config = dict(
    num_hidden_layers=11,
    hidden_size=384,
    num_attention_heads=2,
    num_key_value_heads=2,
    head_dim=128,
    intermediate_size=1152,
    vocab_size=8192,
    hidden_act='tanh_gelu',
    norm='rmsnorm',
    norm_place='peri',
    norm_eps=1e-05,
    positions='rope',
    rope_theta=10000.0,
    rope_fraction=1.0,
    qk_norm=False,
    attn_scale=0.0884,
    bias='none',
    tie_word_embeddings=True,
    parallel_block=False,
    extras=['capped logits'],
    init='uniform',
    init_std_qkv=0.0245,
    init_std_o=0.00522,
    init_std_up=0.0245,
    init_std_down=0.00522,
    init_out_by_depth=True,
    optimizer='muon_variant',
    learning_rate=0.00142,
    lr_mult_down=1.5,
    beta1=0.93,
    lr_head=0.00681,
    max_grad_norm=1.0,
    warmup_steps=200,
    schedule='wsd',
    decay_fraction=1.0,
    decay_shape='sqrt',
    final_lr_fraction=0.0,
    batch_tokens=[32768, 65536, 131072],
    max_seq_len=256,
    doc_mask=False,
    train_tokens=630100000,
    max_steps=9000,
    dataset='wikipedia_en',
)
MLP neurons of a small language model. Each row is named by its layer, matrix (up: input weights) and neuron, and shows model dimensions 80-207. Each number is 128 + 32 x the weight over its row's rms, rounded and kept within 0 to 255. Numbers have three digits each.
After each neuron's rows, "fires after" lists the tokens most often just before its 100 highest values on Wikipedia text that the model never trained on.

L2.up434:131144129091115115153122066122159107012138067151148103122099185084091151140139127112101158058178106150092148125093124121174151145197062080154074146127113183137139107142103103122134180111209131080072105123104102143103167131166078160110138123093188137108110161169122117130121080096135182119075120118113129135130132119107143116117122190156133133147130136154142202150155147150155107118136
fires after: " the", " ", " of", " The"

L4.up631:157131168129166091150150147111117099133072135136132080142107154097083179123123171112201118133104138124178113113134120134134145136113132145089147124163111183110134126120120113088116127109101140119099150121117117159073117116141082142151130101120131067112082142138142126090105139101129104112099157153109129207185140182088141126163155141069137150155160154193150075117158129079079170129148
fires after: "\n", " |", " C", " HUN"

L6.up1123:031127078089147092143084127126181121156131080156162091137087101132181137146122121136117176150122120112161187150114165108088122175150173152143220134133105141153157126154134134132079135124134138107133131170139148137136148122164164116126122161183048110152170149118087210154158077170101134114074143174156078087105107074104107109189189099096085164127138113151152142116098101177127156108115
fires after: "2", "1", " (", " ", "s"

L4.up1083:121137181191184123126073088131147144171173092136125128164142142071087085141158124175113129155146110126091132128117083147183205095108141163082145120105096112149160125087151151127106152113129112149123096106125098198161153125110093155188194121131085088152085109134136091113136093131143216130110147133142148057145090047149147124117154180131097094158157206113071063131139225088077139094133
fires after: "|", "-", "et", " as"

L4.up705:117137114144090144096115084150132116149103146153120058155065122126102140111108145129148151121141114143112139149179160132155089178096198174109117130104187149137114155185135157031133089059122152121101142084149186137111139133133134127113086163108089091137108119159115117094049105088132099144137136042168120144045081177129126158141122183194138108129111093157088085183145128075142166107126
fires after: " the", " and", " |", "The", " ", " The"

L6.up584:175120145204140114157124148115159102105184184104095143215135193146113137164095117085140105141107139104130147094153146193126161088194168173146156136096162079151110175113105081161131136123149133090169070122168134122102172138115135095097119099110124166125144094132235151093100155094118130127195081092133090125164117072151130125176137153068191100063116104143110147044134131122130171158065
fires after: " |", " to"

L2.up872:131119105111162160076073134115132149055156110149181142188112133085157116143107128175123108113117078183100133127118171101089124149120136137145126087136113113167139135084077124141145087157156137136144188098113174110152106098158150145132130173110144102111118064169121071092126213140135085163070220142076161105132090102135140125128091161178078082106143107090152141118183093175131169157114
fires after: " the", " The", " ", "the"

L6.up906:122071151116132186169139131074125157099136108110164096096124164027121143124167111117079122132136174125140062079154122152110107111156136095105120144098129141138086082110151124174143154086160107186096112177162113175136151148200140172124122134146170150163128175125102142144085071162120220171115084142165186089180099095124098149183185142148152094138077177179161130150097116177097104164143
fires after: "9", "0", "to", "8", " University", "F"

L8.up1114:128093078071114134072089109132071176124147120107088144152095104170085124151130126070128136174057134080149114137123099156123124096109092161145108114134101170086132153141114124180103157125137204094108112128142168142116200196113139064110105129124150144086206071135101139151141125104179124140089185066138129109153201119130139153127160138152141133132109121148196122152142146161163139136095
fires after: ":", "3", "4", " |", "8", "|"

L8.up914:168136133104116174074154153119063142104174139092127112025130115070122157112143120184121117123135101154138125147183130139192123139130154114138124185115123112062186090119189151067125143135172157135130096148131118076127146110111185134129129188095123160091128137121149138103115109081118152165148112117110117127182130085174136133130114069123156117126115166104109124119114128146118127136127
fires after: "9", "1", "8", " |"

L4.up229:180098094144126148175137084177157092164078128117125103110143123146147110111219120166178142122120113105068149138161216200165161094199153188137137140192067135113113164149133103086108124158152174154120137084147089134156140055102220112102100143157153170093115043129155161165169092129121108087074161117139164089124150114118138142156120161150136084162161170110128115192164139148122158173203
fires after: ",", " |", "bra"

L4.up94:130149121175108085110202092087122107080091084143125118083150112113139134109172129162140113116103113127090100085113107142140107137165167188152173108181141138152145153202090144179113107125106111116139122082130132082093185112133104199121190106159127098168094061123088177107108164122129083109164123098132093148125132099096176090158077065104106173129169170108093137139171142176089111143130
fires after: " ", " (", " M"

L2.up932:139156138129184105143129142136175128133169106145145150119145110138187083124141112116125169095128115162171166120141077116164134125119149173117138107124106093069122077161137071152074218126175130047105137148117135100061079117140115147085108106115117162099088154184122095044173091164142163159075112134122140137135117161173081120132149132117102100164081112129068125199098216133127122095146
fires after: " ", " the", "s", " a"

L2.up46:088146165151186150143112112117115103081084178074097131050173117132174078133153147118097106150109082154099172115100119122139170124142095123150137132148082134050118166128095095125098107111102121127165137227103123084147202103077094153133115180158119127128065109133094125138106102132174143112073094116133162153136100168107197116117102149083168096091117150079105156096127098109108092141159
fires after: " the", "-", " /", " |"

L2.up470:048141134111138148099139169098067126110183068143134147120133116137141093109160145149156094079168107187130060126150079084157159096168132137159176124078095153146117112110105140157162188104097145121133131144102085152134125079125147187148111186123092150063144153076143070207092102139149058088118134136067128094089127113081101117160148174158142123169083100188180127146090151117137126053136
fires after: "2", "7", "6", "4", "3", " Medical"

L4.up473:087186170142113077157162122070085136097075083101111129139146126109104113118106085132135130117108226152113094101125093088102182051121109087174150097160145116140166128131115163115169175148111132112122098128098097178124093121122166128135166160111079122109165079109114191101154099121150186180079105125173171125180088141165098162149148166111115139109154155154139093094134136156189091101137
fires after: "9", "8", ",", "4", "7"

L6.up109:157149124104116104142117169178141101163092126061122114122124140111191079131136183117184142159155148119122087073190156123087114190181222175117151117118044122160146128151098151134136164097132117143050147128173130102148122103079138121144090150107164139116095167135151083103106146146141120187195141145178103165095126176113153174130105193102136183139219128167147184121113089123099178121158
fires after: " |", "-", " ", " of", " from"

L2.up767:096151092137135197121111070070140098111085110140111113054128112107159119089168121159115124100140110124130138094088131189130150097082109150139185182082206135123121095107101116140147155110163076153166168158146120108176100177132132169115154148188079138123168134136158129127083105100155101153112154187138108114024109170182120097176113166151160108142087154169093124106093205129144163185112
fires after: " the", "C", " C", "S"

L4.up1103:137107107176108085133083076140205165159175149098187107115144130027178130174156138142167124094141109126107127165118149091079124131143115105179156131085121155173103155107101106088111175146048109146072156132153141133154089073138145112160173088122169119134114106118111167160172115135100115142061145152146137175115124133100139124135094204128159082139097128057157128147067140171108092138126
fires after: "2", "5", "3", "6", " a", " of"

L4.up107:119095141137152086162136164117179109110183160137084171085124186051192156087089106145122147097084120146134115122086137134202145092128116101095074129074137157098115129110072149066121097090155145168139162152134140094066167145123094126156175104171138089132092131149151118155147154135151055138089143139132101133127155117174160140074095044099101130111075159168174139121097135068106120206139
fires after: " "

L6.up268:061122136085106093105120217095152101124060129080126114163068126089164172152144104146107164121105134121102076103158122135135166128185147166080157121131062104105106120169139129116123158122145145065079078067115121105099116119213075102107140121134135108141078157143112102084087179137183126159231148122172159120212106144064119157138106144096116113150083147117117082116127093127166103119116
fires after: " ", " (", "–"

L2.up848:069097105128054142142134141094130187164159084146186145146140162099201118084175147113107177123166169133099111088126118110112150184165102113084190120166107085160123139148146088085062147135112153180151115170102105163094110121132059161103112118153149128200043132148192080190094138146101096152096084156130121148135120068113180099114117152147056086086117149116094144176121117123090135171102
fires after: " ", "4", "5"

L4.up329:119099189103150155062209099164091124117117127113177134128137146126131181185159086163126118069144154175142147113126153098122176113117220117166106075091103096162130068100104088114225098109113128128102123161131105123108156087193073189193130133130100104107061168156131204144127125146142170107149080089086101143118144076067118115083088090127143140125143115110117085123177132147170137144163
fires after: "5", "9", " Ni", "6", "4", "ni"

L8.up150:160171102150104088192161045125118112116076099100119092094150208149121156158123106125120154096052084101157156133120190107123128136134133141128172083134119140114082144160133140107110134082062139132136153184112146122158091214173170120184149143140136084097140152189133093100119068122140172156160130122087120122092053188051167095102091117131164146112185084097141100155126111169123176057109
fires after: "2", "0", "9", "1", "8", "ed"

L8.up421:107153098175150221042153121141116198188128166111097162132097110128170141093111170120137149144129141100182155134118141163149142121110126163059170113169098129112111149153089154111132148180126172155166151143128162164056082090124146091069094135146139124143167128058100199166091131108129128148126174148102119170153155137138051124090178097181116174086070168156079125152137134081136157143065
fires after: " ", " No", " |", " S", "."

L4.up112:155132109140158128096168149097098122161164101098156094117156078094176078147142137118141120141139190087072028159118110077123171122117160188128087126164197148178073118112067160188123128080163119146185135117124073098118115120167100180153099113130157122100130142139104111161140165121145153109130083134136152052127112091111087088179114178099128151157083181123135093132176140152134128101111
fires after: "0", "5", "6"

L4.up487:129120159159141123131106181135137119147146176117135031144095119110189092085078122171124096190148122167131070110147151122162168105122155169145156187095167076119065108166126105136158113129104115166117150119117102111174148137127104117190111203146073130172100165131072144074163135136174144101129140211097133117177141083130174085152158119125069101131116118119122108154127090126115053089155
fires after: " |", " the", "The", ","

L6.up200:098144182176140129125179131175119173184155149133176103083089071134146139152205095142187171136187116102145096149075136112149102192114195176105117143176128177118117186147168094116172144111107127082154106149180164156150132132170142169151119117132119156191131082071116192128122136215105148054095166143165193134128100149149128105135121106207142131164112138165120145124172122172136137121132
fires after: "0", ",", "°", "po", "K", " Ko"

L4.up397:082088096112080130096134105129147165104050154104199172126084127133096104157174078122182140112106172082104164090108125110171122124191156160164129121145139188147092147192131190114123108116179165129159110132160094097085139159096181125103145140153126186064160104070125110153114109150123091168140153123084132134100169100058123111155123143149142179109181130109130081168126184115118122139143
fires after: " ", " (", " the", "I"

L4.up53:118151125166094064150129144154142156117084196147126109128123170118081068066128088122161117138163157159123081141126107157097065123175100162102174137125179180112144113159153172126075126084074166184058146158077133153115116131187093117140144175170144125107090150141120083084145055122126141170092130152190149126125090111106137059104125161144189095037137145147127113125122108119156077151155
fires after: " the", " of", "'", "th", "op", "6"

L8.up359:091126178159092166146071123121185174075162096169096117120156086150111103123086153108194122112141100169094143166110095114108126081132057137108151137091120162099152151128156140152098135168071138171105134175121160122179197141160140096126103110098118066125121132187089118119130086149156207108146109155118144087129133154148191057099198059087186061131157096133137112098056143137103130108142
fires after: " ", " |", " (", "4"

L6.up494:069112113159091134099111139155094149156075140118139168147074147146084150118161150063131141189107120119097092099126128152137174053151152184110119152088115190124121170119179175086111111098128159104133083110121164126087141186119100154148122115143170128173124081072139149125140146132132064137139071156109197139151116126121164059155175135168148089080161101145142138091091152124105129113119
fires after: " |", " on", ";", " On"

L4.up340:166129097104131132100092097177171120119130191093127039088074111122177168099057171164066134102118141140103153143111121082170118165145128071027134063143106076156095124115118080172150132100120104108088135138111089163133169165142113117111178042111138097180184100112117103083136142098140097115075068128127116123143105116160162154168116122118131107178179166080126072113112094149156105135133
fires after: " of", "-", " in", " Long", "|", " |"

L6.up335:099134122062088079115156133145078155130141086152162050123117100170151141129176186102147141116121135122140188116078125088144160112137129138139150117154171126077100094121076108095138195124099120047104193114088144108158126151146110180102077142116144131148137114120158120139186135132168129125183156157188141129136097122112192124107186157106145143104089114123145151147150071102102155123126
fires after: "|", " "

L2.up1143:111144145144212090101141133058138109134183121154162088048148164156122115148109221143126172124123149131125126100093074130109187135150142146169105188128075147147134127103139099140131171091139147122091140088185149087103128093122101109116113092143161104160194132185105123084110136083116214107156148127043141111083128142081149086148162097112125125129099098099150114189098171145108136156118
fires after: "\n", " the", " |"

L8.up502:092158078155147096144114125163070172089141096109112174153109165170167109151112160099148170144082095087124144148151173086120125185122120116150099118116164114106120113173129140103144062169105164127165126127098143125140128115121133151135161144151104155112118146052116120137124140114117129109136067094067195159123128133106121141129100107207132107207150083154111134097064115144125103134109
fires after: " ", "s", ",", " by"

L8.up812:128124104152161193094153134134149165112123098117107100140108126141120116173086109102134143115135165102162172129139133135135191104118173150108133128126118167151153159107107106101142116131145143067134103134150122095123088115169113110126128119142145127106145123091141161125172116120103202156092123079145142162166107056137118132177146110129149110080139112118140195114162117109151185168141
fires after: " |", ")"

L6.up188:060096092149103119147077163168061131125169152120118099154147149109190141116121092112140153136084134143166169092198087100098130121107147129108195115138169120094128125098099117157126097157132121183167062163161121149119118150060156146172147103129105135119127148155164165120057164091142065171155160176143120128128151132115170195195117173042107111131091156108113151106132074177091186089131
fires after: " |", "-", ".", " the"

L2.up755:152111111070179116103104188062160123094154121154149161170140174125117088122112102142115180157122148126058146094103085100129146160123157155085118116097136124097120088120185114053090167133121079150189104141177102115108117140125160117155092143093185133151133119193164109108106102126059079138130178175105143110145142102143086132205067093122190144135164130154152122105129183177131122164103
fires after: " ", " the", " a"

L8.up289:151097095123163091153105080159121101145159175101094079133099140187130138131142162064092079137177124142110112166160135074185099108120177164082171155068090185148121119091126085071140124135175144176141089120118179139111142170136120109078128102169093124114162085113122124125104108163161162090132141116138172107097148136118099139067161103077134127123103088120145053102149117154093148127139
fires after: " |", " the", " employ", " and", " ("

L8.up937:054153143136053082157115162100148214080099180103050103105049094079172071163138160156128138104143136121122141220083125092122160092116080151115104142102134109106168061160085145136133163191136145124148118116106118156187097143161186104129156111159114174098125117138167103093121152086107148124119126097148097169132153093073118132136156083132154170096115072094167155113135087147135147121104
fires after: " ", "–", "|", " ("

L6.up1109:095145131134106082099165120128183101080117154107120108152116090143129139125128184157148039109130172156114184135186124136095085119189135034137126131153133101126152151159137168145088088119137152106117171069062139127137041139124090072102108145081134038105124120129088067137152154162134134112135116082146159142079129093155122130149145120161144093125201125151048105130112102108154183064114
fires after: ",", "'", " \"", " (", ")"

L4.up463:114119120152144144127127157110122113115107154106171159137096162190115056132156148101163081073165117091034119091156118141138146055078123103173124146095125130102114149075183132176119140186184114141119121151104116140116053123070119118155142139162170119148136118098140165140121142091183069148146127122109175161121110158132141134086178195109085151128124166148113174090166145172121157118162
fires after: "8", "7", "4", "9", "1", "6"

L6.up273:099146157094092098187143085124147087122083118104131140080128109073139135201100166121092096163146176148183128166122065143140139191098105158166138120153153108169088114129186148139069107094121120135160111098151114157117196077100193147090183173178144136126124128131096157156094113155082120119151140106171098169143055105114153091148142100181042141133123156092155116133111151138120119124095
fires after: " |", " ", "s"

L4.up315:150135109128097149127151102088146174099116143152137146141163065100120096132184101147076111030087132124153139113093140123195145146161172164077145149078152105192137096146081094097176168130169099183078135072137165106148145139112110130148159149169111097121129135142124120136133108132106104171099148155151103122137141130122171120183135088128096162146136147136172128165155097124125140129154
fires after: " |", ",", " in", " the", " by", " at"

L4.up601:134144157111152129125150115159150154151166152084130167057057092162186072136087128138155126185151187156138077136091136138070128095086075126105119120161123129148164194121074113067134122172150091091109160116160091127152086198135158125127099140141117130145092134095146131120104126105141133092056153096071095134093135113126082113109089124129131106089109118175117154136105074099074188148146
fires after: " |", " "

L4.up561:160122124124145106110178066114161163107133163080127081081075118090079170091142114167183132141164147154123135103151124153148163101139088165118171157201168065111133106119101118099133136124126114154081124165141092119090134188144127086147147091153135096111154132137116118170175128108153145129095094067141170177070076105136101162167097030111096124127175111082070116095149099092133170077144
fires after: ")", " |", "\""

L6.up134:104135190140110097141218206100124107176174135094083118145099156124084183121150105123164186138105134105096141139161128156135100155130126161121110079189115126130160176160165133088161048120115166083173118146078098083129168115142113151124145141110094169131137146130122141112093060130135161138159114142129136145111138097118106041109079096080087121077152152138097153103186119163096113129154
fires after: " |", " Television"

L4.up772:203124119142078170100072138144136161204153134127115167105132096152122121152226135121132149103080142166133108142072111143128101127120179160133094093145136134142143177192168121135146088120157055125109155087142141069118043112171143167119159123165106080091164111166120128095128142130158076121083137135134174124142116145093075143143102146152123171143095175152156130170131061140185102088140
fires after: " the", " The", " by", " a"

L4.up401:105162152051079094178154164089134135113109044105102118174143101134139088105119066120119148182095152114061106135061133167137129113108136090115165104181120075136144146124152146155131088110118117127134108137136117129068148187156186091177159181159168179111211136079162094061159161138174149159173124126143116121080094120070205141152080097121174111098138148141131138169139121141128121140081
fires after: " ", " ("

L6.up1043:111070176146112160121125102141106145149148126109095082157106126110170139118115138139121154169120172172153175099121140137079142182131108206168107122112114078129124181160071181188135180091158125115129113098074087098063184188136147137099144123135127168078137069176130109195098111132111083140149139103148131169102156133120085099092123004133128157082111100147171118105068156138156138075116
fires after: " ", "|", " (", " |", "-", " the"

L6.up815:141136134091148096124166135115156132095113089111119133085096107046121103125177164090121129142171103154086121169127145122056159140132106106167110067078135116171216142093099134149126081175127162102093151118142127106137099156146116115135085100102113129086120096139175154032068162095140115101136122138127126133157069152090114089137151132141115149195102130099159077111182094137161134160126
fires after: ".", ",", "0", " M", " ", "5"

L6.up645:116151135113066125177163087166105154147159104166148154148127152210189110121077184113123179149129127154122086139119094113110125163144138116146130167134155153106111139123089127070107130096183140140121119129143130162105140199140121198183124137135102147135156164106146172171108132123145130139127113158119202191122146163110163095148131114138190174165102084163148157158102120074118101118129
fires after: " |", "-", "|", " by", " ", ","

L6.up640:120139132209112212114180141104137078154138104175164142113104130162116151164126148096131102129151154147112146101126150120158140134093067063141091109172082176128084120147086110211120096128157119160076168130100166202161143151113133155154125140118134135157085102094163113114082157125196074119123096087170120143172171055066212157124120207167176155131064126130162162155181113132167086033130
fires after: " ", "2", "\n", "0", ":"

L4.up637:113089101169149168155094079160146127105142092096194103114102139145145157062112172176090124105132090154200174168161137113103167129153143133169126148099148140124105067114065123096128116204154067135145108118106034077129123087091114167120163114153149153104132143139142122120095075125074116146088177127117144136088142113109100109123065127093154162164132118092159120100148095174103142197097
fires after: ",", "0", "6", " Van", "5", "8"

L4.up1079:144100134124104122082146121121131135122107089127083096115092042140178145126133113134146165140146098097116174134119124188192106054113178123155213058146175113064116161173125154102099191135155078166165167132144120165138127127170178128150152078180130115132147113139142085141105177140145154109157146130087100145157117137129084130138135161143098124128152087100158174136156165138119168074063
fires after: "\n"

L2.up992:103126121116207098145162059086111114121102175060121148093138115172134137081123163158144094083123084156103084141170109093093133091127198127129156127081133145108149190098134137188161183170104113182131092189088064086077107120070092167135068145137140095104113130169098134095190096141149141070124126219150163139129087046173163127101148175114126139146093114128075146128114106148175098113161
fires after: " |", "-", ".", "\n", ":", "|"

L2.up237:134117076113141093136139142166150167088135098142167168159149119063103133148145141125156093136128137141149176160192097106100134088142216162121111111114142134190085095133181114160120103151142168129106105109122144150149119165078061140168133110171148146086111163120118125138118166117028105126166151112107199075155076105093137122148149097132142165080141124108085186142117128171176134147142
fires after: " |", "f", " a"

L6.up646:167128069102127132107149123107113147145181143131126136111130123100136077127160148163190143203107121119152110214136131151124151123158177139111045125093151085109146109120153163147113176165113086132150129093070109137130126147109081151163114149141122121147144112114090117090112132140113117091138168096147077135109129152124121107119094133140177155068196138132094123156112119154115124144173
fires after: ".", "1", " "

L8.up368:218143117125168139142184134096089135158146095192129124134138094153070131180118181111155115160179084097091104152090090109128150122118164132147094117082102146151113102149171134193176113115171188123065090120165143165159130157167144167101115122083095119103163122196075110130084105078204080106109130165101141142072151095076123121095131119128158104093122144142137112120127155185115139083157
fires after: " |", "0", " /", " Conference", "5"

L4.up207:112144160090078115103160111152131117107141126108100089149161150071142188133107054086134148061116172099168150113115093128108081120053133099131180072120100092182142114074101072131132101164144126184134089108146135096130186106134129096107113130128107093124120058083081172107121095128106135103156130081098161161129134124155165143141143192127145100194066140158135120149131137123152100106079
fires after: "3", "8", "7", "0", "5", "4"

L6.up501:084157167115133153209168118086150078112141142148117163127099061121142118120149119088169140081147119131200133157085166105134088114111138149095113149191096093055132116138055119087083161108126093097045127141076191113142118154117104148167158120174106109117178145119166071139098069090132138175123139130175058150087072135108166086166163136114115182075122149130123131113170104141102119143112
fires after: " the", " The", "1", "2", " C", " |"

L6.up988:119137115086166131124096106097130179172118131141165139192100126111110067122207192186128113139172144107089087136144155141144155067123131122126082134100103144080131124135122135127093133151107160108075132167084106134115107128112128160131153201140155159111093132111109140137134156139091095131132095140172155151135228145116080105126127123139086123080141106102140141193168056102089180175133
fires after: "1", "2"

L4.up486:120083143140114136150163192131155145154180153139142127074122208177162108136065159168183122150128128161168190170152161134080073182135147099072097141117082151153174105169128055136083109190127102097164149147108104092081093114117117124090135108152115095138122111110129137183120094155122154104101110141100100133139087100116060112175096132154136108130104123157086116140163119159146084187085
fires after: " the", " |", " "

L6.up835:118103096158138133136121150146124110081025106131115158121107149126163136144089124112118121105129074103132141149115144085153115071119069138123100085043188083088116095172144143133161092131120155124139138162151096089141197155131075139148084160092128161133152191144141151105091171122125107141121068123118120162125138142105176100117136165171167093161178095141170109150088146129072052120191
fires after: " |", " ", "le"

L2.up47:123097144114139110166115144157104136110080136163103131135111074145101108120146169148144191159082133083184062183084127165149145139141153116164096114171101228143143159151128164127121185151096131124159123087105074124119105156133172074139130116153102096109161145183137095035137136126079161104123107088164199078135121159083111130137114183151129136093081065113082114152053124097119091148092
fires after: " ", " (", " in", "\n"

L4.up787:180111081182165168146100065088127161122158144157146147166069135077128141164157105087175099105140108146132159106170176090138153152188081164159130149105150179143210205099107141079141117111099148135142097134190112140167137132140161095139214088129160068122107133145109100149152062146104158110124071102155126104150119139121098163170130081113153102129141166181146098154122124145122156143130
fires after: " |", " and", "-", ",", "|"

L2.up334:170137115134105174112147121142129102076102074091095132114108114134153094156103152092125151114140142070122142139108091103087128145115104141138135201105122132080178118083121113111156184084118090190123134130120054122146116145079150146107128107149114114149076098141143069108128145201156175111108100128113141131120073135131115121117129130072185090102176152144128167168093174182118119166088
fires after: " ", "\n", " (", "c"

L4.up415:126072134174117107141113151184083156176140059149131098147152084133129113155104151117073172089149132154115133161149130137090073090148091178126112137182143114089131128160062136157166081165075097108126171125157116210171128127127106110110181156196102112140146144104076102157052070107134148060109114146137088151095108114082166185149134127103110127102149100138116098123142131117112151129106
fires after: " was", " and", " is", ",", " are"

L6.up1097:167133153137140149089197126073158124136104147197107140200089158081132116118024156118103148238138089099158136112129120148159134208129133166142109087132136132154117104124189115098156094168172183114137058106137116131142115133084128191141085104144082083200096145172115142126111121092147131125136154116109143190160146064116105140168082207097127120128145143145121111128113081112132125162139
fires after: " ", " |"

L2.up1103:130172158140169120171155141181130189146142164156112126093131093070166145104155114159123120106163119135097123150131142210101094091182175096118070121168155199088128147145080088107183153134149093137126151135148113132179087142106148138075109130121091115088149124107070125157135116111103113149092157078111080165160138144163108104118122097122160124078105096155132161114105171171094176099065
fires after: " ", " (", ",", " C", "°"

L8.up199:088156144168182104105100037122183149131122135153129102096070100076116146094190170145146174127169070120104115167144117161091047117106155181099111118111096144146143111163103132103139078162137118123172119119130128161070082189095107134141128188094166092126104090125133147117143204153101122111139105091098107094111060050131173131157139112088081158149121125151150082070156155128203069146155
fires after: " |", "---|---|---|---|"

L2.up949:146098116149160097098133121156106134144126168089126115115102095150173193070136135160152089167103090095117102139135140079138134144117123121079098169165153158116142146146109180119141132139107122067070123085119113113066101168078139066138121075133179109106059121090206091123155158114083176118168156142157062142083097105098144181065139017128122085130107103069099148150168101171134107139132
fires after: " |", " Released", "in"

L8.up891:118149150131171172104158120144062116073119146130176159124115127120100163160139128088126176130126147148124109073199116118133143112169162129140139145121130171084104158164150130163149111099153083135097135222085149164149093119135089112178145158105074137094138059123136102094147147141141129112104116085057142192164180120120098161127157187047117082163086118070167120118130142115105114174148
fires after: " |", ";", ");", ")", " United"

L4.up1039:187176089160136124175114057147103125123108167134125158090184192116090112129097145113135137134121091116136166091074169122150158097171115120116083120182102093117121139110166178157140109140149122109145080191208151098160076140085089113096110109145101151095132153124198110162091150105109125098053123129157139110056107139106137110137136194170076148098128083138119159131156145137116161051086
fires after: "1", "0", "2", " St", " Light"

L4.up979:175103158136164152072145112162137086102101111176104067137144151188163186131087156127155142113096119144099139181147104093138156104079124094182184055160105097154147102116113118153121115103121123139144043085176154160100163111147150134104106222136197146127127119175133151114204086059126085074092129133160117112178118097107179119074120104104162134156115133056129084116028128137161127111146
fires after: " ", " |", " became", " as", "1"

L4.up424:110183153121127132149103108182126149157175159122085130131090159136168157115124127070173159149128127138099097097176158174111107160144191160185150108091136131154134131126116121114099143122133129095100144112150175109155111128121156138114115115154159124145114108116130077147107072055115156184151139190200147112173129111114150119134102171155123129098132142133134132068117136089159102166102
fires after: " the", " The", " ", " |"

L4.up374:094112153055157061174133123064097162214086142082107155153130135175187165142113143080108127133150090160127130124130099133166095136144120084142092130116100129150138168144082101175120142067135147101139118158134144118127169140126138130101124203151216102048067068092100126106167086190155140180139127093128147135115129084123108159144060126162120142114126075192136169155123099107096188173162
fires after: " ", " the", " for", " in", " with"

L6.up659:172165129177120117144100111133121106135170114138175087070084076142180130155074129084146125158105101111196104113166139121080062133084121142157168146124109194117130158116066120080129100095115117084112107126081163096101149164099123090129127119158135137142142097111122058145104083112101110134167153041130117114108048123153159180126137074163202144095090146129167120133149112170118099119114
fires after: " the", "The", " The"

L4.up451:119088096083133161156137113158099118130166120112123106170123137177066176103106145091140122150137106093135128159178080115089149156132152123113117074148105134114150182122122133087091143165148102158114168156113156133109162072024131169179190182116151155132102127197116086177137125081074075136169111101090149088099133125072135127077101186113126091137116145081093163157203126129159134176106
fires after: "7", "8", "6", "9", "0", " Rock"